Weights of a small transformer language model.
Architecture: LayerNorm before each block, no biases in attention or MLP, untied embeddings.
MLP neurons of a small language model. Each row is named by its layer, matrix (down: output weights) and neuron, and shows model dimensions 128-255. Each number is 128 + 24 x the weight over its row's rms, rounded and kept within 0 to 255.
After each neuron's rows, "raises" lists the tokens whose logits its output raises most directly, leaving later layers aside.

L7.down1092 [143  88 133 106 155 125 124 147 123 155  89 173  92 136 103 141 102 116 104 126 143 118 143 145 123 134 126 204 114 142 135 137 124 163 113  66 134 147 146 132 118 166 123 151 119 104 146  86  79 104 146 136 111 117  93 134 126  92  95 104 136 117  60  79 124 113 123 146 101 132 125 131 127 132 138 131 121 133 170 150 166 156 165 117 130 180 176 108  89 162 128 115 123 102 159  98 126 111 110 109 120 153 120 132 125 121 133 123 130 139 138 153 109 127 159 109 122 103 153 174 162 155 138 138 130 158 115 139]
raises: " giving", " making", " providing", " replacing", " its"

L7.down1018 [144 139 130 129 101  94 117 109 106 104 114 176 130  90 135 124 129 145  78 169  95 136 132 129 107 141 152  79  99 118 162 120 155 133 128 106 110 104 129  80 132  77 166 100 131 119 169 156 121 171 133 137 114 144 170 120 161 143 106 152 155 125  94 114 169 105 163 118 136 137 145 160 149 104 130 175 141 179 139 104 120 151 111 121 139  89 136 123 130 118 127 137 158 172 135 120 161 133 147 125 101 135 130 113 150 104 153 133 120 165  84 146 170 133 144 126 153 108 142 130 105 126 144 141 118 166 130 148]
raises: "ores", "od", "och", "or", "ot"

L7.down1866 [150 127 125 186 189 179  77 170 153 112 141  89 107 120 146 129 121 148 117  76 130 129 155 114 120 171 164 106 132 155 130 165  93 141 170 149 142 164 143 141 162 155 127 117 138 135 109 148 152 115 125 117 127 142 128 105 144 178 114 117 130 136 114 138 138 163  83 146 129 154 105 112 127 136 127 136 103 127 133  81 102 130 119 153  89  84  99 143 129 140  97 124 141 125  91 132 124 147 124 114 170 130 126 126  65 149 138  89 107 167  98 110 114 194 137 146 133 143 112 148 150  98 154 169 108 158 115 133]
raises: "ris", "rin", "ens", "lic", "re"

L5.down601 [119 105 120  77 140 200  74 106 127 180 112 133  82 122 101 136 131 121 150 143 131 105 110 146 142 125  98  85 104 150 144 110 106 116 145  94 128 136 100 170 167 178 123 122 102 127 114  99 133  97 158 160 152 147 182  83 145 157 120 135 127 133 124 145 123 162 106 113 111 103 163 144 141 135  84 122 163 131 138 155 129  95 123  87 101 139 160 154  94 116 142 137 111 142 131 157 145 138 134 155 111 140 140 110  96  63 133 128 171 121  98 153 104 132 157 167 125  99 168 184 134 184 136 142  98 164 114 130]
raises: "light", "io", "lo", "bor", "burg"

L7.down1541 [144  81 141 146 123 115 101 115 151 134 164 152  91 129 144 113 147 130 151 130 151 142 109 115  83  87 132 138 121 167 102 120 108 139 141 159 134 140  78 128 133 132 100 148 119 142  93 129 109 131 116 148 114 118 153 111 116 102  95 179 168 148 117 104 171 158 146 155 115 118 110  95 127 150 150 140 150 152 106 132 160  70 104 123 145 161 105 108 132 180 108 147  99 102 109 118 142  97 132  77 114 105 148 143 118 136 136 175 167 123  85  86 136 109 159 121 159 140 157 121 108 150 141 131 116 112 143 147]
raises: "itions", "ances", "itor", "its", "ance."

L7.down216 [141  74  99 146 159  87 100 192 147 118 153 148  82 149 103 145 108  92 127 127  97 179 170 149  91 124 120 113 139 131 100 143 112 128 141 130 144 164 125 134 101 134 152 115 165 104 125 124  98 146 157 125 114 166 126 161 145  98 120 160 157 135 126 135 133 139 129 112 140 162  86 110 139  84  98 109 101 135 165 126 120 136 106 108 126 118 106  95 135 115 108 104 114 123 129 115 136 126 141 131  99 110  88 144  80 122 140 140 162 135 121  86 156 138 126 106 130 128  99  81 130 115 101 139 124 135  63 134]
raises: "yn", "ica", "in", "ique", "y"

L7.down649 [143 118 113 141 142 118 170 146 119 145 180 134 129 131 158 113 128  78 111 122 127 154 103 127 138 142  97 170 132 154 146 103 142 138 172 174 151 117 134 126  90 193  97 172 123 139 109 136 128 143 108 131 128 135 118 149 125 163 162 183 147 125 145 132 155 110 129 150 142 142 150 122 136  95 116 166 129 120  95 179 141 168 102  99 127  61  92 110 130 109 149 124 129 115 146 139 180 107 161 130  69 136 108 125 120 104 132 103 112 148 143 150 168 104 112 123 109 146 105 116 145 177 140 153 134 155 129 114]
raises: "ate of", "or of", "ators", "ent.", "ated with"

L7.down1287 [ 90 133 111 102 133 166 137  97  95 147  93 186 137 142 117 111 114 132 104 136  88 121 191 104 144 154 117  98 117 173 123  92  99 147 165  93 183 160 133 106 129 114  87 152 176  95 134  96 140 116 152 132 151 106 119 113  84 162 104 155 126 123 108  66 127  75 170 127 153 120 152 136 149 106 121 115 117 147 148 170  88 140  98 121 113 115 107 136 145 133 142 148 125 137 166 136 139 133  97 133 142 114 148 111 128 142 105 118 160 116 101 146 158 125 137 118  62 121 132 105 174 155 133 100 127 156 120 133]
raises: "ip", "ives", "its.", "ible", "iles"

L7.down1240 [144  74 143 142 133  98 106 153 109 138 151 121 117  93 136 125 149  84 110 110 148 132 101 140 114 110 159 115 157 145 180 161 136 145 117 163 134 135  78 129 141 119 139 127 149 119 137 119 140 146 130 160 116 159 139 123  82 114 139 131 155 148 123 104 121 122 152  71 113 106  85 102 126 123 143 116 183 132 144 126 132 132 112 152 127 147 113 127 160 160 103 138 113 134 136 142 148 151 120 149 124 110 150 121 115 144 193 172 126 137 158 134 120 129 176 132 118 114 158  86 125 109 104 118 109 110  95 104]
raises: "ne", "ok", "oon", "oh", "esh"

L5.down997 [117 146 155 130 170 131  96 111 121  78 122 125 150 107 178 135 140 115 123 113 154 141 150 122 102  89 196 137 134 180 124 135 125 122 120 120 111 192 133  92 170  95 110 136  94 108 123 156 145 120 120 147 148 146 128 137 116 129 136 121 112 133 112 130  96 154 127 103 165  97 127 116 127 119  95 123 121  94 133 154 149 148 114 152 116  96 166 123 145 152 139  97 138 175 148  83 107  95 139 115  95 137 119 142  91 111 121 125 115 141  57 139 130  70 105 153 118 164 156 134 143 118 122 110 147 117 118 144]
raises: "rang", "rov", "rec", "rit", "rong"